config.toml
head_dim = 96
norm = "layernorm"
qk_norm = false
attn_scale = 0.102
bias = "all"
parallel_block = false
init_std_qkv = 0.0229
init_std_down = 0.00419
optimizer = "adamw"
lr_mult_up = 1.17
beta2 = 0.99
decay_shape = "sqrt"
seq_len = 512
doc_mask = false
MLP neurons of a small language model. Each row is named by its layer, matrix (up: input weights; down: output weights) and neuron, and shows model dimensions 16-111. Each number is 128 + 32 x the weight over its row's rms, rounded and kept within 0 to 255. Numbers have three digits each.
Before each neuron's rows is what it responds to, as a language model described it from the Wikipedia text at the highest values.

Time/place phrase heads
L11.up180:141187141080116145122159140124160110162124106165174182105133118085171108068118111113122069122129162171109137108209122136166134105143143080136099087100093137138083139089086170155127103137094167106168088090115151116131149115144091126083136140127116069228198149089119153133100116142125114101
L11.down180:116086146148142199086119149134184119096131136084111092163106135135177135135104121166103070181169116141113148108123098127090074102169112149202224140127105120164109131105124115092127145061123156096092144123087080166124189141097122129079108086125153215094166152159154110138132143164089174143

Year numbers in dates
L2.up725:103151147115077154106184128148123132121137184147132085118114165082153181158102146135146132164115137094205158143108113179110191156176155139164193141117213101133223116163141130090108194083137150141159075135092115107173158200091159102071117140111134120097205107079078121131161122122145127143
L2.down725:083172137147186200161155162133149114097146161120140166124136121114145132126152096089136115136156156138104115143243216104097141129148179140076129099099103127150115154124135123113123141152101181069147114120058129120113122121153137097140111167117165112068186119125106128149115069129127114154

Mid-word stem fragments
L11.up751:108148128127135116133166170058099141080151097160121203118130115123188137063159118165144085098089097118094091123131101084124164146088138096145205071090109154121107135136129110176145088023128113130070074140131132142112109119137123105140102100179223139115117076151124179137091129158128077150
L11.down751:093089089141144106116141119137108176143090134071150149101006095096137152059098071123116142130109148088101157176108157100162140167106077133131168081152135146130166146093133132109083154130171134107111118057128116182140202116128111149157119140188221140130145097103213118107070119111118138147

Destination prepositions in biographies
L11.up1132:200132131156123134135092117124176102151137123148134132147115153159144058106191162165106160110151109114107133131102117080226113076081159115115139115121158144155189154132156150118186172095157174137138145103124117115140099106107141164072090128176110095117130144076107205143156150142158081119
L11.down1132:077121155130140100141138134145118113113161132121096057095170121122122157111160109137133112141138157121133139120151178144178144169159084092000113138125129189166145163182067115095170111126117089141146144122116123159134160165110133193133134131134048125116170100105104107139111093093169097180

Plural quantifier determiners
L2.up1098:120172154060062131109141142077132114132086150080132082148119126116120120163142180159156086097101101088122102077143132123089151080149101116136104119119129117199128072157166115189174098128164122095141072109187149106102183107154126169127118133148106095096186134133107191137155122091066139149
L2.down1098:125116075136092099103088129100135115149139138162107170124159075138135148179176100185092107167073088181111125104111150127101138175149145116140133069121118108154153134138129135111166091195125144191108170121132143142130131121130164134188141127058159096160047149174102119130096087124102147152

Years and numeric ranges
L11.up203:122151138150098110128191134195156161160059181135132131099144070113159144120100157152188186097116060111224124145147141134089103135154163145172147137099064083100185098100130162132117129086156117157109122123096182134100170130083125151088124139102144120099197085121094097133145130136070111085
L11.down203:221114100088166135149132165124166140126157097131085163171132129146154080117136087153088120168119128158095128123047135099133152099139090150132142140098118097106159135124128129109131084108167138066107107118167107156123121140137175117144166097000188179127102131124115146131112116149122092137

Year numbers
L11.up163:104177178140113123135144113122126096123131069089165100137118125168163047118076167128137154098203148131116123127152102070126154145154155122150154129099097085172110100133133133155156204114101131142115059150141159160143124102082131085121160123133160126160188074145068149121134132171068148090
L11.down163:137127156151095155071146085157099094060175148132145116150117125108090131150078135192111146145104171120094176125139152132096120082122104085108104141142152127165084180132188138167162117139101151113143140117125102107144114137113058118133204088061105166143151158127164124134128155105172149143

Mid-word subword fragments
L11.up235:146129155120140108132137149121147157117162104102192150147122192102168110148085108198135134132171114172084134143162102140165143110134117119169114107051146112127120091124119199137137106130150114098099119115185167176110083111122116107131151025135155083090145183128137120156166113157055151182
L11.down235:173141095149147125111154165087120061154160127113170121121114086187161128087167140107152086154138175087130137128082182131080173181159091096085086174104131115089183140067136147149141103122079136124087162106119112179162114180115122124120115187130109121161127103194097078136134114130086136161

Part, ordinals, quantifiers
L2.up1151:104178116089164156161058132149091156085088097140126079150128096099111145137146128192158105062103096115155161110176115102125108152156114133164109074119136142132145079173123110116188101150148101156137013106152151152130159117131115174076069133133121102135128128172112151102092124070089095132
L2.down1151:118128170089148111146157107090126098106144110106055144120109146135179092120142150148139169190126100149105153159138116118125189088180151082185125136137121122172148186122147189122097102104155120132081101087131151113106156143155113091143155116101192170056100169125130122164080118146140126117

Dates and sentence-initial "In"
L11.up284:212136139133131123167157143084140131140104071170170132128101091147115099145115160179115138102111129174120122120165092089128120156116143144166174112094144095104126149126078123188140150118111132106212115085152189152095119117149135150132120083141130123088160119129150094095079214144114120184
L11.down284:147161130073064105164139209123111065100108174164170181104141116146110115170149118101125115132155140128090147158112190145124169080155157182135088145117172126163111133166142172130145156104117170120081102159122163066089136088122117093082190186082157098083134049141115112124107102174111060095

Split verb stems, date commas
L11.up761:101174092084146102105128172209114154123106047093116078193111121105115134120126090170165128089115092096152136131141087156133084158130136086157185086036071156164096086183096135223113112136101099112143139119158131136205119097110138081100101133150125097172112089155089159135162168148125136134
L11.down761:138109196142125151125089170119116110099120165119157125137197119109164104153137114122120062152153158134138151179083163096067139100123176144105123121131124077113128162112138154196143107122133150086130077133139119101123105097106091097173111092117155135164106102117104137145152135087075091179

Year-prefix tokens
L2.up484:120128208109148190154178129147144166144066124121158140162130141154144156104166164123147117083183123148162183136116099110119077106101157150140138084124152145132145078128062132126106186056141144105144147134135127090118164147146148098128058104104176131155130114155167107147186078136060097106
L2.down484:097138142126134158094104134094145167109126094143077084104201074154153129123151113134130182104183134090150185090160116135161156097149172125129140146140189112136138127117156164118097126097145103087153115128130145115148087158188148112092109176100143136122168169166144172147147129119160116190

Pronoun it as subject
L3.up805:147086208098100076085125116115066132148156108116149125109128106063135068166185099112165118169141151171132096078104143186125134195121155090139148161158103127149134188157132106156062088095170125132143129144098122123150129139165095145108151127084131117116117132079125109132139086129130077129
L3.down805:149183108118133204117112141151089112129125093154099151159141130150114181099126122129131142104144145102123165127128125084128092126105155157122111149089155102167116126154142183064100159098143118171164111101067203127108126126082122136123080110142089159160153159158092109177102105155085146119

Bullet hyphens, sports word-starts
L3.up906:112126139127119188132129149182155205125067127145132099218135132113119177178069179119114131091099102070124205103155145167140094147171132088142178104119177162098151125139112143127167138169139135151102137120136133178119159100073109123137064097170152105156074123080117150120118202100127137083
L3.down906:127167122126140176157143101092163068128135182103150098111175129173136122155067130116119112138099188158111139137168137118125140148092150123128091052108150138158121120175140172142116154155121149110151157052074125143100145164164079105058162146093128124115174117216119103166108126172087086129

Mid-word vowel-s/y fragments
L2.up755:069130159128141124055181174112113118136117131066210118137114138125112184071143102108090127122145097066096154097135120155126129158109102053123138105104127129119124144120102159136093104180101128137110162181157121128148068118093087162116126089148140102125139161155142118168143096085107177120
L2.down755:158174118105159123121187187090080135117123236100123141079179113126123187150105134143123177104100116094131179114155150118138155103115129153119092170133100117134155132166121109184126148130138129176128169081132152172151112146154180112065136195125107086143103179154113168059180119150150106115

Word-initial fragments, ambiguous continuations
L3.up59:103138111137124090129122084149157195089085168093113121147145119101128158111153124169168151162151182150176128137170117096110091138153187130129120077091108177176124115120133114147194075117140126124123062118123132159140150091111136115118087105136113091202103103172147114161104125124128085113
L3.down59:070149199101114093167154112095125110117154155053149085137187112154100153141145170146145127115115164151148166166110125126124185068113098103142103120148139111098113156118079164172168105108084111118110145059124105122133102053108118109203153144155145178114123143141109129181170144096112124166

Word-initial letter fragments
L11.up269:099134158104102127151099137095066130128169131092178138185072132096145112071098145129144118142096106124077149152110116105184137161133154142119100118123121089064103148149175190167139109140120154098090102105127104235110092081136145146106100138147149155151127110120112130106098161122136117182
L11.down269:105102096173190149165152104074098122104106128096150091138152092179154131150118133107117124119118132120087186108167097159168126151090110121133107121128058070097158138117152136109148157094110097145118070099116110174163119114124206170090124089161142130163112148124111162126086143092192144072

Phrase-opening determiners
L11.up232:095164175053151144135157150184118118137111111116145140141129098078153133110137146107117120120168125112147118150156138113158137142174144135135174112102120180105156128158106128154202135095145207132206077156130115127137152116118059128054087106134122088172188113079099151126094121184113104108
L11.down232:171147195080185120146107168166104124150122085156110121125137124097163146098133102129129140131141099159204116141170155150128120100165068123030158076086147164121147154103135104168174114145170163111097104131143094126148155095103076173147097095151089117151175108096173126149125181127125096146

Infobox sub-bullets, World
L2.up152:120199212084131099087094105163119098120098201096126133168106086157106101147085178108182116107072166144153169132118128138178129120175134133148160126118152202120194166095106087189135136164133105134113135124185118090120146114142122093142120150139136103144136141102131104059158130074149094104
L2.down152:090150147095131219095104165128140126128146104139113096141141136100129091160169168113145167127087190098107128083169104133119087141134110144076151106089126153129202098089063197127116137142171119082138108077098116151148106118165128134169116139170138146176121149201118113114107050120046100126

The word "to"
L3.up107:169142156121066180135105115115164099179138175114155105153141148130150100153132161120148136078109098141140115139162120142181127132143123160131151147160118145171183125105154112114119204134109198156077115157163136151173106112123113183125041110203121084169175147108103214049108170105079103118
L3.down107:165087130159095129142105122148074131116138178133150220076158125101117187120154090146088122173160179143140181157116174097154130127135138099143162148118097068095121070142114136089134141175123090189141155131129083129080143146125151098165125123082152086172100170143135095120153149020180100139

Range en dash
L3.up377:152152128132103223055131180187172080132092160145129141240123113127170171161099148144134158086074084140177143149096120121098131117130126185142146105103130166128191125130112126101216197111154159100095110090157163129097106100075157141108122116119162130089115105145175130113174120130067128107
L3.down377:126093121138159168139114147109128160118125189178149178079105120125117165154188137128154070156177130112051167079093140148113112130106141124184065176129136094147128158113097114074064059177121132120086127120121107151125076102134112125176154169161176133143083174101076113152163088161146173135

Capitalized word-initial fragments
L2.up557:114108148133151159071134080124118164130114164116140112118117165166178116154127146155170123140168134121146125107138108118169169139145131126126156135127185099061148135096095123105153137115113170142106093149196125114126138176142146174105095134172148134163131148018144151102143163130181070144
L2.down557:091134114132141142115141139128174090133100146164138170145159211154153110127139103160175130154110154176103117095079130110135167094054087219121145112148174095131136149106079138116126174163132053146120123104167137146112094147117165118167123172158152198150072105124171102130132084162110123106

Word-initial fragment tokens
L3.up796:078154125118128105175109119107071152120105138145152092119133112133149140167172135105092116086120140130178159127136127109163124136116114194138196070129122155140126085133149097160137056144130118116124156233138094120137169182144120142168110075129151095160123176156129247089125135106047169103
L3.down796:104097098186116099137104114125112048128099152124100079078146122122142077166162136099128130098108180098080101137159130108146112146152169136143162148086141115206095131084168094118114097100145151138141111124168105145146115208122151077134118160110171158133189158095134112133075123174162166124

Verb-phrase openers after subjects
L3.up737:157108176107121136149136189086079096112178158128141153177147150086142071086181154144110221067148097164112060109103128129132152143146086145131160142138119118110128155102110179112130218093120115157126117210105144177119099124140098156128092126146134112089122123101199134124161091130127111102
L3.down737:117108168117117102132142121062148096151149167058126120104130110126111144164128135113158153093136188154123155173133128131139123118173037121127096034166137146147164143119164115121071095090099100163109165150159164129125082087097158154136169132137125110117134117138120151153148125150083145082

Word-completing final pieces
L2.up61:139135131146104148116133131094078133092124159080149117186146111138088130155114060134143142156156135199103142106193126143165096115142115094150088036124115126162113130110094120181213106148145141135116112130133145135134140134191095116147138082126149109104154123098164117106147097135163098131
L2.down61:107113162120117098126107094073099086115138091137109105173148115080121158209096156156106134181141174141129153135148118111097132145170117140105101081153137102119155120163168122116147116111068151102118097155105113101144143138153060136160087101119122078147157123106111100124149164113118110146

Infobox Website field
L3.up922:174150168141130135124102132142090165133107063096153187170139144121150133093104115123094166144116085084131091085128118138156114131186191094153111132134107114161141097097187093126172133147126178098092128142138148134132204100103058127165135084122155092126137190072163166112090103076165181111
L3.down922:147139105143117094155123125149119198104180112155172165132091174093113116146135121131116146144121093135103093114114117168164167156167181127157107168124137092140175106161186106146088129096107081086123135128100111145122103075116134119160186091095165114062144123125160090162137086111090162096

Month names in dates
L3.up453:105159140163091131076202130148187117099136190162163113102092132149135146113112100109208113123180139063157136133148120148148139086122201139186113130085102118071174116047086134109087178155065147150071123127130064095110133138096197147138106100139143109182169165106153118103104109141095086118
L3.down453:122099176156133159136116149101112085102165152186151149108096148127152183148128138138123152183159147082178071135141126122117148145151133158174141133133083116161128102192080162063121185112115104171089113143144138133089124119129092142124215159146125151148140157125137095079148068136150186137

Word-fragment and structural boundaries
L11.up441:123134186088065057074161130122113087143134070071152148121142128104091111177116165107167111152157134182168124108047119184097124189149146111163157132134061152140141140146091089157162073091119108137103102201099067116164147131106133144086137092115225086156124123159092062129152173143139122087
L11.down441:155079114079128078183161137182144100151122138134137089145099180167122123130125162172078101121102087119096141160074158067116114126192106094101064067141131138071130142146131142104132148110140118102105137148138142162102160105082136089197087130124140044139135110120126116170151139112167181121

Infobox field names
L11.up179:145110157146089132143130146096075174144139060122129175193166109105074112169094145152187064096129109115094122157155135091169109132124112160160142132148102149163138116161086112109110183096135142180151074110149166121197133069130079160137108106139198086122152165080127126145115119126102121142
L11.down179:127093167171148152165073153156148115087155103100140115129197150083189137134118172098156100163118101081146143080112107073139141148177104184104137094116087097131128119128120105097112093087153190116140091135120124095159158106093126120149113125088153144123137183078151122117085134160126139080

Mid-phrase word pieces
L11.up1069:097132092139142134117114117140078055178052103161127090139139099118119164132167126112110135103136102067152126136135133149099162187138142120133143080119182146181152129166138092156179112108094181076122097170166126121089206138138125129078123174128122080137097111165119184140080108128105149144
L11.down1069:120108161190117133168150119139117189113159129132072184108127094136137153127174125146183125107139165122060122161133185174127109126155155112019150100092130101116137155098125170105082127110098149157135120150077114133155105124070192109154148060110104144189155081117177107103121171116158125123